config.toml
num_hidden_layers = 10
num_attention_heads = 24
head_dim = 32
intermediate_size = 4608
vocab_size = 31871
max_grad_norm = 2.0
doc_mask = true
MLP neurons of a small language model. Each row is named by its layer, matrix (up: input weights) and neuron, and shows model dimensions 608-703. Each number is 500 + 25 x the weight over its row's rms, rounded and kept within 0 to 999. Numbers have three digits each.
A block is one neuron, or neurons of one layer that tend to fire together. After each block is what it responds to, as a language model described it from the Wikipedia text at the highest values.

L6.up1477:494501526497485499509495507517497458517542490494531509489490486494487489503516476515533509482519503509517484514512507517560492528467529502559497487496480481474509504487493533481480493484509539531501539494472464465450479502485499453511507463471474506530564493495518469479476498502519515524
Inner digits of numbers. Digit tokens inside or ending multi-digit numbers, mostly high digits 9 and 8, in tables, years, scores and coordinates, e.g. 1978–79, 98.2, 79th.

L3.up285:510514488472493460511469488449497510510500546474463492511501496497479495526510477544537529556511503494530491483513521509515553513535503492475472467487463488509439515532433495448530502492508524470528492520515454526505472489524487490470495488426510496498483482514484514518503523500488527494
L3.up529:503500520485511532498476490467492467535514512476530470503485513507468501550459485502484529551523532460478494512488534501507464483476477491488502521491500459466495508537503483494491464519529506539508549495511489512452513516484514477501490489485477465529506477491557531494524442531487530463
L3.up1860:488500538531492495537497504491530533489519477495548517487505500478537487514488460469513485493464476474471545470517502527502493494482499522497502489472479497534479518482457507488528488489526537502472483453465528536519488501526424481434519501448526477518512494498465529495474470485541509483
L3.up3145:493498504482501471480494458515480512545491472471512493495509487489523507476519491505528498524524507508457539438507503512512489447509482516505562506450521498490443492499455478488495534490520543488499541458546504478500446487488488477535474521410489498491519478524510527497478501452512499489
Main verbs of narrative clauses. Main verbs right after a subject or after "to" in biographical and plot narration, especially learn, find, found, won, started.

L3.up1175:475533504524511538544512538491515521515526524509501512512524471503485474510519513487450518488526512485511541454510495501508526519495517502481474493503512505482532484508454527474558493510507523505521509486527528511540514503477526483509526483551493507545515513511468502450496486458481519540
L3.up2488:502527502471497553507467490536501513494472495510469496509528444520453513471450506522489487553482509447531455470542502468498547511498515522488504508482510461487538510467516530523508496504475493518469465487476520489516491535511468501515486540497513527508487494497508497538474538466514504486
L3.up2916:512517525518537497536506541502490514480510498486500459503506487492513469498502496503473481479472512507528531448494428504467519477505491533477492523511481517518534503452503447512495518513488550476504487499490494508534508533506476488504520513513464471514470497495491483470512523475501497535
L3.up4261:488526521471502538509532491533514531494531468489513498479478473543501515508479523516469466486543463492485481471532467538532508462519500515494498494522479502474557529528481497509521522461488510509509497520447516474506510489494539513530519483483506517485435448492531488480502512485489479509
Romanized name fragments. Word-initial pieces of uncommon words, mostly romanized Japanese or Chinese names and terms beside CJK script, such as Sh(iraishi), Ky(ogoku), Y(ǎnliáng), Gu(iry).

L3.up499:519499540487527483496457530495503539512490506491486460542512456491552490496500507537472483539506559532499490515516499473466492532474470529536531511503490484521480478523522553517493495524544474463560491504510505461516451454480514504496481502472508540450517522530548477495469502445561520478
L3.up1726:514490482514538465515478573562484557476508472455449495562492490496492520540484482513512504531486497516518490491475573459489490522476450528482485500524538466480512509508496501531517489523483504439503539526507499520516474475503462551539506556425503498512498503489524456456506494508510471466
L3.up2540:521502491473530499503500549530483496463552462540506519525506489504508533524505498554477484469469506485465508522472517498526503487483514509519466553506504540483534506502489530517548481487518525486510486499510550507508479499439484485492503501506485489496462511455497487428497513506518499478
L3.up4372:483496499505493510477487522488488543505484490493492490567490460490495517505518534452496516516494525531481509451469488511470530507538513492512485528476517518517494505489511486480490499529429502466543497527530542511532498473558492508511483517492461539462485521497522481525479498485547525481
Mid-to-high digit tokens. Single digit tokens, mostly 6–9, inside numbers in tables such as vote counts, percentages and statistics, e.g. 858, 751, 28.0.

L2.up735:490468504476520558514472533517466513518456513509511480510511461459485496505509498495514510472537473483505464534515494511518552502532478538495508491486486510483498527521565490523509495464462498513487465512517489548503488506532474565517520470479476479474509474494516478527470488501530488474
L2.up921:511476488461534502506525495498525490484496534483474551451535503466504482544518504472541538510514508492516455500530530533493502478510503468524539503529523510522503489513529519482504477495515516523513511497510491427505499480513472519504494493503567449520490502492483540486457526530543505487
L2.up2717:488474546520525470519475505477485510497474496553500534487505480510476500505475495510483467560504524486524523487492490501521516486488493553504483503516530481438447486475534491479519487512514494503541470480479508539487490484506504514501539472492461501479504528485514456516476515513476505480
L2.up3789:518493508513522461579483492541502500493552479498509513448469537489462500510495519447488530532556463517502480518503495490525515490508494503503475490516488491487477563496495515460493504516448515485527480539510510541515501494487494513521478510493487492490483505478484549521540530502535504512
Word-initial subword fragments. Opening pieces of words split into several tokens, especially ab, def and Ref, as in ab|olish, def|ied, Ref|s, and names like Aff|inity, Marg|aux, Amer|esekere; a few whole words too.

L2.up641:498470510491516489533505508478496506465540521451480473520500503509535473526492487507547503474502509523516487504485466475539532509524490465483523492467517495473488525458485485476505474560510478510516494496509533514480452474479498495500508534452502508485492521495450523509510530498504478552
L2.up882:497489530551536495466483534506530504501524522492525499492519500509506518497483541495517509506516538519500497482499535519486488487509475505567493481487513500482468514558534464496485490524506508513520490512519481481475493496492516483487518509463511537476490499497504488513491512497504478522
L2.up2409:458494487499498459490485486519531484497499510460488511483493534485515530500502517506548479532475473493482509471521505503454530515520484539518485480510499482497492519474488494496510512517487468482488496476490470520501455535460525514527472505505495500477513498479502519483488497551526502475
L2.up4085:523539465522474496492487453463495487493525522516491476480545557467460512475467483475484467487500489557502501466511497474555514497496514463520526480487485479464483509515527485478487495542506560497517519487490487495446510545515523470521511488510470502487497519509485488489477490522519488475
Pro-wrestling storyline narration. Mid-sentence words and word pieces in WWE storyline recaps, like stood, PP(V), inter(rupt), trading, plus scattered unrelated words in other articles.

L2.up2852:527487478520502487529468501489523478463502496507538505510476468515482527549462505488508513516474549480525479500465463518509472541514541497489498501472526509485489479461542532523517524461500535449509471501482517537528491475461485525510484524510430489474490545508474510501464506480533521515
L2.up3180:501496525542510535518493531483513479515478492532509504507512515508490514509468454504464482504475510470516483525517502506497496491501516574522488448479477463535539488536527520483525517509523458535493465510497499518511501472475502498487494467502511472492511507496529497509499513494519499524
L2.up3196:497548490455480489541514499460498516475523489472475499514513460536520468519486496473508481505506499492538509515535486502474484493427483494497507464492497480465520501481490505592500496489501507476511476522557529500522486505487471541503492510515514509490493525513504484541498524491478491515
L2.up4533:530463522532465499447502510482478531487531495492488502545479502515542515516533517515499503490467496493502531511514463459525476519529466510447588453482487498502494500489459432550499517541489527512536501476503498464516457451490533504557546509511526499533517521475513499484515525480533483474
Digit 8 in tables. The digit 8 (sometimes 9), alone or inside numbers, in table cells of squad lists, results and records, such as 8, 28, 2008; weaker on biography verbs like died, joined.

L6.up1828:482494465540511479536518498485463501505470505520504537519492490437499508483477504512554515515543517521523521529526513503507472492531517494526455539528513505497507499487511498527486470457535506510494523502469509526498487496557503513517472475455552510489530497492509505501498484519472511435
Technical term fragments. Word pieces and words inside scientific or technical terms and phrases, such as th in thiazolium, ium in barium, ran in membranaceus, and Cell in Cell Membranes.

L2.up901:504487473483535454490456519495516481511518471486497551485461495521536472514493503502485472530479492518487512448533504484509506495480513506467463509533503481544462538494511478510496478518514531499507475518526519515492490518516438499479485456547496482522525478523525535490484453503542514468
L2.up1742:523526524493494522527471524512478448532474495494489486485481455494472496540513505483479523525536487482516528510481515484467471542497468404514542525465487526496472457505498487464519503482465510536525531518490487529519473491495478488493534526542525505495538507514492497527485494470551516493
L2.up3389:509492498478496499528530511506494464491474465509521526511553449500493500513502521501539499491491532496551465500516510537484488528513516479479487518491504522509492482471509498530519465515468517468460480520516535512480483525470528491478477502494510459561499518515511484475479478520487511487
L2.up4034:480486554523485501484497528539503454505509477487499494478490481520556523501478492489500491498489508504530488487507562533483506494437479449476464490494492510485512498503514523468524505480484514476524530493454536532546556479484452511548441501540489483494530485509486544507496521519478539502
Sports table entries. Word pieces inside wiki tables and stat headings, mainly sports results (pen., Top scorers, games played), plus "town" referring to a place article's subject.

L6.up2431:504522490496482516535507532495472471526486490538492533531543468506439488542566481477471536495546459485499488500556469486487489533498502522488548496492483489502506486503489470504482459499498513487452477481472474506535533497487505508485489496504453514462536523501503457522484547467518522519
Place-name pieces. Word pieces inside proper names of places and institutions built from place or person names, such as Pe-king University, Kenn-eb-ec River, Saint Patrick's, Cur-ie Institute.

L6.up3155:475440549503527487543463517500457444474502513510478529468537513520503502480501504477520503513486499506468481467491506490480451452489508450499490476516480542458483504524501482508486499487543520532508541511522490529524515509469508528508551520484510484476521508469551520492445508496483484497
Incomplete word fragments. Word-initial or mid-word pieces of longer words split into several tokens, where the rest must follow, e.g. Disp(osition), Re(ferences), encl(osure), rend(ez)vous.

L3.up1333:522498495506492483482476487480539463468504492482513486512503501488493545501461522474493552514531529522471421493488493477506474483555543497543504519516523466477472524511496518523507484479497501497452515483475459522489523490529491464510497476532499504507496502518485491497477509426525500484
L3.up3067:528516540547513484490450480494501493517487504469502502514508514521492502492495490495478502513542473516522521545506517458497523511511509520528536484492507524486512518527465530569431520515479470516433486530531531508501512485500519481502484525467474554568475522512495475515507501524509477505
L3.up3513:537521529502513484532504505492508552485479496525514515509470467503484503511503484500512533496529498494509519516512464486481504548518529496507517504497502522480498498510492523505485516474507478505517505484556521462491513467527504472516481517509480524514473498496537442493473469538526457528
L3.up3596:516511530473511503508498498498501484460455522466529497520555517478469506548501496501487534540546500509517469532494525476498513530511519498523549521504500435482464520502510534522502460481513464512499504520535524510510517520478525487474463475500491496451496487513500512529518507463507471479
Biology term fragments. Word pieces and terms in molecular and cell biology text, like membrane, kinase, fibroblasts, axon; also scattered technical or acronym word-starts elsewhere.

L2.up62:531490478502498475507471525494504498521502473487502508479524485471504512489486514498495485529507467527463468517512451505507489498491525476539495483515518483517497504505482528501480500460506528467490484481490530438527546504496555537472469493507511486472512537512505514494485494525540524433
L2.up2383:494505501534494492490525436510519519453504509499516491515494496482510473522464504518512484546470482510457517500505503499527514482523509482479475517509489519510489481500476509507511524527525481483485520513458460466520513468506484490499500513514543482448488498489512457537498546497488508485
L2.up2413:487454469548526517505443473509529504478515511480512505495484476520474492485458484494480526510506484504484507445508546527478545491506506498495503511519511504474483516506476551505490495472494449505485530521492527487548485482537503507530493518494473519555530545479486500521479478512472466482
L2.up4038:510459453496564460536515492461533526500504456456507507496499442505537537489451483473504492510512514488509482441519472536537516525502511455502485481517476512518513489528477556520518480477496526520510524521487530462511503506509475497495469501501512486517505471496513473518502503515476482485
Molecular biology prose. Mid-phrase words and word pieces in cell and protein biology text, like cell population, the family of hydrolases, oper(ons), plus weaker ordinary phrase words elsewhere (along, equal, rest).

L2.up782:509507494492499510468462543507508521484535460481465499438483455511511482485526497530508466519521552490534540492532446511531481484482566494497454507478515500507500531478478518504534527519502511438494483544487507508490502470481463526481538536469536502519497516496516482512475528473520474491
L2.up3067:498492504484488487480476479482522521493496491474499482512485470486513515479510506491479511498489474495520456519526490507478473491443486487500456482526478498512492505528498514492525546483497488468501488496518460524501501507501466491522521462520448494490515477489480478456467494471506485504
L2.up3398:472481457522487520511500487475520491476550499529484474498501480482514515549513575495496474528539496460479461481506511510509485498473549463495516495482495447480468511505496457494538547506523497518500536475497548501460476496483504536529487473481538456512496497483514497474518488505527502501
L2.up3854:460488507498518488508493489585497519478478485535502485491531519470525544490478494520524499464513479503522484509467509519461487490495480493477524505499500524487516542521498467506515482490489511477472472492483561498519499483479502532535464494534515517514466516493507455490490559486507505502
Mid-word name fragments. Interior subword pieces of proper names, mostly in tables and lists, such as -ey in Alexey/Rigney, -eb in Merseburg/Kennebec, and Reg or Elvis.

L3.up269:493487532503502484492475462526506509500482501492509470472475496497512540450462496485474529539474479505456483526507501524486498504496519483484527486541491519511539536461516507492516524495455520511498496529496522500518479480508474494498449481520504519481487453476518491534468524511499477487
L3.up704:483445461508534481487508517474510517507488460499502533527497485488534496497520483478508506512491470521492524503469527493502511465538516478526502470509486483448548499533505499476488484480507516501475541513521522504475499494516476519538496509497480547489466499457543509510500510534491478501
L3.up1308:483521498528495491503450492506449493471493501518470498451421539466546496512505473518502533523501535540475524453507512526517481459514502480496452491509505514494509512492500493494458473501522494468513528528462489491513464524506491503474514473522523562497478546493515490460445536484521445507
L3.up3030:474522475489492484519468507500502485508534467506517470495515452526514493487509494541507470529465462528488534507497501517511486521510503492497442471488527494486526541481501475542494499456497496467505466483484485501508503480487509543511504465511519507489503435476486512518511513493496466477
Section headings and word-initial pieces. Wiki heading markers (==, ===, ====) at line start opening a new section, plus word-start fragments like ab (abuts, abolish, abreast), Sub, Dem.